python train.py --activation="swiglu" --norm_place="pre" --norm_eps=1e-06 --parallel_block=false --steps=4879 --dataset="wikipedia_en"
MLP neurons of a small language model. Each row is named by its layer, matrix (gate and up: input weights) and neuron, and shows model dimensions 48-175. Each number is 50 + 15 x the weight over its row's rms, rounded and kept within 0 to 99. A neuron's up and down rows have the sign that makes its largest values positive.
After each neuron's rows, "fires after" lists the tokens most often just before its 100 highest values on Wikipedia text that the model never trained on. A number after a token or word is its count.

L2.gate298:35 51 54 62 25 59 62 23 24 60 56 65 56 65 61 49 54 41 25 61 56 30 34 66 12 30 47 28 45 42 36 54 23 40 62 57 28 83 58 15 37 58 41 28 24 56 80 33 63 38 34 37 59 55 39 61 46 41 55 52 61 52 21 46 56 51 55 54 55 65 56 86 37 85 27 53 61 32 56 68 38 37 61 43 86 49 37 26 49 31 39 46 67 55 39 35 39 80 48 20 46 46 71 48 60 61 40 64 42 58 40 81 48 29 58 50 42 35 41 49 34 43 33 49 54 43 59 33
L2.up298:39 77 61 46 38 36 37 29 32 68 50 67 57 47 55 62 65 41 78 52 65 32 44 50 32 52 42 37 40 64 41 49 22 44 39 51 60 66 70 23 47 37 59 49 60 77 82 62 99 37 52 65 72 59 44 62 63 44 66 50 50 38 42 48 43 28 36 36 37 53 38 52 58 77 50 38 51 53 20 60 72 50 56 40 36 56 38 11 52 55 56 23 54 61 21 56 13 82 65 39 60 55 65 53 55 52 51 54 33 60 30 50 27 51 73 41 57 38 38 58 35 43 57 25 48 40 26 27
fires after: " |" 56, " the" 5, "\n" 4

L4.gate392:57 54 48 43 69 65 59 64 61 46 41 33 65 55 54 44 48 58 57 44 40 64 42 84 26 54 71 47 21 57 45 59 62 51 33 39 37 65 41 50 61 79 49 25 50 60 29 46 57 55 49 55 56 39 48 52 78 55 44 45 32 47 22 68 26 83 48 34 41 55 63 44 64 24 54 46 66 23 61 44 76 40 30 58 52 58 39 30 59 54 42 18 53 53 44 44 70 71 57 70 63 60 50 54 12 44 53 63 46 57 25 66 54 60 52 71 38 56 30 70 73 56 42 49 60 26 69 57
L4.up392:84 38 64 71 68 32 42 51 54 42 45 41 63 47 35 43 34 50 43 31 50 59 25 47 50 37 48 82 44 56 55 41 35 33 60 44 46 55 55 75 35 67 52 43 44 54 19 41 43 24 34 58 72 43 31 14 57 48 56 58 74 20 85 49 31 43 44 50 34 69 51 42 76 29 76 69 83 63 52 69 57 43 44 43 38 68 43 40 74 22 58 51 57 70 43 34 52 62 56 37 54 50 54 50 50 64 26 33 53 38 47 44 43 41 36 70 67 52 46 41 81 40 54 43 37 78 38 42
fires after: " " 80, "5" 4

L8.gate276:35 52 44 60 10 62 46 36 50 42 72 38 64 61 48 59 80 57 59 43 52 54 51 79 32 72 82 46 49 61 64 76 39 67 00 37 80 58 46 59 66 57 62 53 49 66 62 43 48 84 74 24 71 65 50 45 47 63 33 36 18 42 35 62 49 21 43 85 47 54 40 30 31 58 48 82 60 49 75 44 54 44 45 37 97 57 52 55 41 49 37 33 57 47 66 17 43 37 70 66 35 40 46 31 25 47 57 58 43 63 52 46 55 61 52 58 59 30 53 79 44 42 30 32 66 31 40 58
L8.up276:76 23 62 80 15 68 39 43 62 62 63 77 67 48 54 72 77 57 68 65 78 64 66 45 46 71 72 49 28 53 55 38 71 45 17 65 71 45 52 68 31 29 53 60 21 78 44 47 51 42 54 33 53 50 32 80 58 51 28 60 40 49 73 63 37 44 64 71 59 49 56 52 37 54 51 54 60 58 75 41 63 66 62 37 59 47 39 47 65 46 21 41 70 65 49 69 44 29 56 63 24 55 36 66 28 28 23 71 35 70 41 48 54 43 70 56 59 44 40 51 40 39 36 27 56 27 63 71
fires after: "," 57, " " 16, " in" 8

L7.gate232:38 35 27 75 30 49 45 58 36 35 57 48 41 46 59 38 30 52 48 48 39 59 42 76 46 54 51 47 44 71 61 49 30 54 47 64 58 44 55 49 41 39 61 73 46 55 34 53 76 65 52 44 63 55 58 42 74 58 55 15 50 66 50 75 54 39 25 38 57 54 39 29 39 60 49 33 55 52 69 35 70 51 27 58 49 67 63 44 40 69 57 53 67 18 48 52 22 53 52 69 40 84 68 63 26 65 78 65 54 41 61 44 58 47 64 33 63 48 13 55 49 47 49 59 51 50 83 53
L7.up232:31 35 21 39 63 75 52 62 28 57 29 44 45 58 72 58 49 57 39 49 17 44 55 51 38 48 28 55 33 43 37 31 26 54 79 21 64 43 49 43 56 67 47 46 44 50 54 45 58 53 41 56 28 46 44 15 48 20 60 54 56 63 58 29 35 72 48 62 45 65 46 10 52 54 47 40 38 53 35 41 65 42 60 19 33 61 76 51 51 55 31 13 44 62 45 92 34 56 64 51 61 44 83 50 55 52 41 48 73 25 33 23 45 77 27 39 36 40 62 28 86 52 67 56 54 48 59 70
fires after: "," 23, ":" 18, "al" 17, " that" 4, "ed" 4, "-" 4

L7.gate100:48 57 42 43 70 41 62 58 21 55 67 33 45 70 48 49 51 42 66 39 24 16 23 40 66 54 73 55 35 50 69 55 38 34 34 48 26 51 62 49 38 43 67 59 30 18 53 51 69 62 38 65 59 58 53 51 49 63 55 31 41 37 60 42 78 59 54 38 59 56 71 59 75 61 48 40 77 01 66 41 68 27 35 62 47 56 53 41 36 32 54 33 48 22 59 47 35 44 62 49 36 64 44 61 17 51 42 50 44 72 61 51 44 63 56 57 35 15 50 81 39 72 26 55 60 80 62 56
L7.up100:36 46 49 60 42 45 59 54 24 67 81 65 59 44 57 66 55 24 47 54 64 64 45 29 60 44 42 21 35 35 28 45 33 50 54 48 34 63 68 30 47 80 85 58 49 31 58 53 45 49 68 69 56 84 54 62 35 39 46 50 50 50 46 28 73 41 42 60 34 45 28 21 69 52 47 27 53 29 46 54 51 46 58 88 58 35 81 40 71 44 42 42 41 09 50 71 31 22 61 51 47 81 54 36 53 79 31 34 38 44 61 78 68 70 54 26 47 38 82 32 43 70 26 43 65 58 50 68
fires after: "," 19, " and" 13, " which" 7, " It" 6, " but" 6, " that" 5

L9.gate81:37 42 28 65 39 68 70 41 37 60 41 62 58 46 35 53 40 54 52 48 48 29 43 33 50 37 46 36 70 60 62 55 31 38 40 53 25 67 74 42 36 67 37 63 68 18 07 41 97 47 55 65 49 35 65 56 49 65 36 59 59 41 55 33 62 60 55 58 37 55 38 27 62 50 40 34 33 39 35 52 35 42 41 67 68 76 39 81 71 26 46 50 54 36 23 16 57 60 55 64 42 45 52 52 71 49 65 48 31 55 67 48 40 65 78 32 37 40 61 57 47 40 32 84 32 48 30 39
L9.up81:47 45 19 45 33 33 57 53 53 56 22 68 59 56 82 47 52 51 37 42 41 46 47 54 61 48 53 19 03 66 48 79 37 61 52 20 35 60 57 51 50 35 53 63 34 39 73 41 39 47 63 01 61 34 69 00 68 36 56 60 56 47 37 65 55 76 47 66 73 68 36 45 34 56 27 41 54 46 57 67 62 37 47 58 41 68 32 52 53 59 45 54 50 73 26 30 49 22 60 41 28 53 72 42 62 50 54 30 58 71 61 66 74 75 41 63 70 41 44 39 52 42 66 89 23 41 31 31
fires after: "1" 31, "0" 16, "2" 13, "9" 11

L4.gate619:37 47 83 46 53 44 34 38 50 36 36 45 76 74 67 47 58 43 57 50 39 64 25 92 46 49 43 42 41 72 32 59 34 36 07 45 54 42 33 25 58 44 49 44 56 44 43 38 42 51 59 45 59 39 48 68 48 39 60 17 33 45 47 54 73 48 56 65 60 30 58 55 46 13 43 07 56 45 36 61 22 41 41 75 56 32 44 54 45 25 57 51 21 42 67 58 37 41 46 77 45 67 39 39 39 54 51 42 28 33 67 41 56 74 57 53 40 42 80 55 62 36 49 65 40 37 33 40
L4.up619:55 41 37 19 33 60 68 66 76 55 47 45 81 57 44 36 63 36 41 57 55 51 31 49 67 53 47 36 69 61 41 50 53 55 28 71 44 40 40 55 47 68 55 41 51 70 53 63 56 49 67 71 45 34 58 58 60 52 49 20 31 41 53 69 53 47 52 38 46 58 47 30 66 74 50 57 21 50 59 38 08 28 52 30 74 44 45 63 71 59 40 46 51 46 44 66 48 82 22 48 67 76 37 41 33 52 54 49 61 51 51 46 56 23 77 62 56 17 50 33 17 68 79 54 53 49 65 41
fires after: " " 86

L4.gate698:67 27 46 52 59 53 71 66 65 76 45 51 75 38 62 37 47 41 58 39 56 67 66 71 73 43 55 28 40 51 46 24 71 29 37 60 47 66 47 36 64 59 44 97 40 39 58 72 36 36 48 36 46 29 42 45 45 25 20 93 42 84 46 42 53 57 85 37 29 66 28 26 61 37 40 48 58 86 57 46 32 54 54 61 47 77 37 55 51 51 58 34 60 77 35 38 41 46 31 65 27 22 33 49 56 51 49 64 61 26 51 68 58 59 56 49 44 17 35 49 63 15 31 46 43 60 36 51
L4.up698:54 75 33 58 48 64 43 50 47 42 43 58 37 30 52 38 24 57 62 52 60 37 72 38 42 29 68 42 33 52 38 53 53 57 22 54 47 24 84 58 66 29 55 67 63 72 58 30 65 36 65 40 43 26 48 09 46 34 68 41 58 30 42 28 49 57 39 63 40 36 24 44 52 28 14 57 41 47 45 64 28 43 45 50 69 60 39 49 44 38 69 34 61 62 45 47 30 44 61 55 35 47 37 40 66 46 31 41 36 44 46 57 57 65 55 71 83 43 77 35 57 66 47 66 65 50 64 18
fires after: "8" 14, "6" 13, "5" 12, "0" 11, "7" 11, "2" 10

L9.gate157:36 40 62 54 46 53 55 36 44 69 69 22 53 44 38 61 64 53 42 66 38 36 58 78 52 60 65 14 80 61 53 25 54 71 37 73 35 82 74 21 53 56 48 79 23 56 53 51 58 46 90 53 38 51 25 43 54 50 39 27 62 37 37 53 34 59 80 65 61 46 41 55 47 70 29 45 33 41 39 53 32 25 51 79 31 41 43 39 45 42 48 53 69 59 33 38 58 51 77 69 39 32 21 45 60 43 43 40 51 46 35 48 45 73 57 50 17 33 58 56 71 51 47 46 38 20 39 13
L9.up157:40 43 38 65 38 63 55 30 37 28 48 94 38 52 84 54 45 58 64 49 69 48 71 57 35 42 61 40 24 40 51 25 55 44 46 53 49 81 71 17 52 60 71 58 54 68 54 80 52 60 61 58 39 54 46 33 45 68 45 58 49 40 36 37 40 56 44 52 31 67 22 56 55 48 46 67 25 58 65 53 57 62 42 46 52 67 29 64 43 44 48 43 59 72 46 21 58 69 65 43 80 41 38 51 75 45 39 31 47 48 24 69 61 43 80 43 57 39 61 52 75 62 27 66 46 56 31 06
fires after: "0" 18, "6" 13, "3" 12, "2" 11, "8" 9, "9" 9

L4.gate645:44 52 67 65 70 49 51 36 57 78 43 53 61 54 62 44 52 28 66 46 43 61 44 48 65 26 31 17 49 41 56 64 68 52 43 72 77 50 47 62 63 63 88 83 49 56 45 44 54 31 87 24 63 21 28 31 68 66 32 68 37 66 55 30 45 50 85 57 54 75 53 33 45 41 34 45 51 56 65 42 31 34 38 55 34 52 36 53 72 37 56 27 81 33 61 40 61 47 34 68 62 73 16 35 43 35 54 49 59 32 48 67 48 42 54 51 56 58 39 53 53 39 45 24 38 58 51 64
L4.up645:42 53 32 37 62 36 45 43 36 47 52 36 42 55 62 71 48 44 42 65 46 61 35 56 42 35 57 32 15 54 48 55 49 52 28 52 48 61 53 72 47 64 59 97 72 55 33 70 60 27 30 44 43 53 38 63 65 64 49 68 47 28 64 57 51 54 65 57 62 19 73 26 59 34 51 44 61 23 44 23 28 33 56 47 41 36 25 48 64 65 35 47 62 20 45 36 64 40 55 53 68 48 43 54 75 43 50 51 31 55 31 62 61 22 57 58 39 51 43 49 44 43 46 65 99 27 50 29
fires after: "1" 23, "2" 17, "3" 13, "7" 8, " the" 7, "4" 4

L9.gate624:25 65 67 40 50 38 45 71 64 29 34 43 53 47 48 40 51 61 65 62 62 62 36 46 42 37 61 77 45 47 36 30 45 53 29 32 31 34 64 33 61 50 39 23 25 68 29 35 61 29 45 58 74 50 66 30 71 42 63 14 56 53 55 67 56 47 48 58 67 50 51 69 33 51 55 38 52 50 38 65 49 36 31 49 59 41 39 59 62 32 59 64 42 54 52 65 31 39 40 52 33 53 57 36 54 36 41 65 33 47 59 58 24 61 80 44 53 86 90 87 72 77 55 54 69 43 46 41
L9.up624:31 55 56 50 09 37 49 71 59 56 64 90 63 37 31 25 33 77 45 45 86 60 68 74 55 48 73 53 59 37 28 50 46 66 72 39 51 58 58 26 22 41 46 27 36 83 58 69 59 32 59 67 66 66 55 45 59 40 56 29 62 31 43 61 40 22 80 40 64 13 41 37 46 60 46 23 50 40 71 58 61 51 49 33 28 57 43 44 54 54 41 46 69 57 64 44 48 61 69 27 51 64 38 28 69 51 51 44 56 66 62 62 48 36 74 38 58 67 55 65 63 46 62 70 43 21 28 63
fires after: " " 62, "en" 7

L9.gate17:69 54 67 47 58 64 64 66 46 54 64 33 58 39 75 28 45 44 17 67 61 45 17 71 42 48 53 37 46 44 73 41 50 52 24 26 51 39 48 63 56 61 57 56 32 68 74 44 35 31 62 44 58 41 63 59 63 52 40 31 23 51 59 52 33 57 40 50 45 93 29 42 44 50 48 78 56 53 75 78 50 55 47 50 56 40 55 50 53 30 19 31 55 57 57 42 87 72 35 43 53 76 31 28 43 21 72 43 56 54 32 52 58 31 59 62 45 43 37 74 57 46 26 89 56 58 58 60
L9.up17:48 43 72 60 43 63 30 46 43 54 62 60 62 43 70 71 68 38 54 48 60 42 61 66 32 65 73 44 40 44 64 05 43 63 33 60 47 52 56 50 73 28 48 60 52 80 76 43 54 19 30 25 62 48 51 53 34 57 58 49 43 38 62 37 61 16 56 48 64 56 49 51 70 37 70 61 55 70 61 57 43 53 50 39 37 39 25 29 67 43 46 43 62 42 48 62 66 48 57 42 43 71 74 54 57 49 62 70 37 31 49 28 45 57 32 42 24 86 18 68 44 53 33 59 30 80 43 27
fires after: " |" 84, " " 10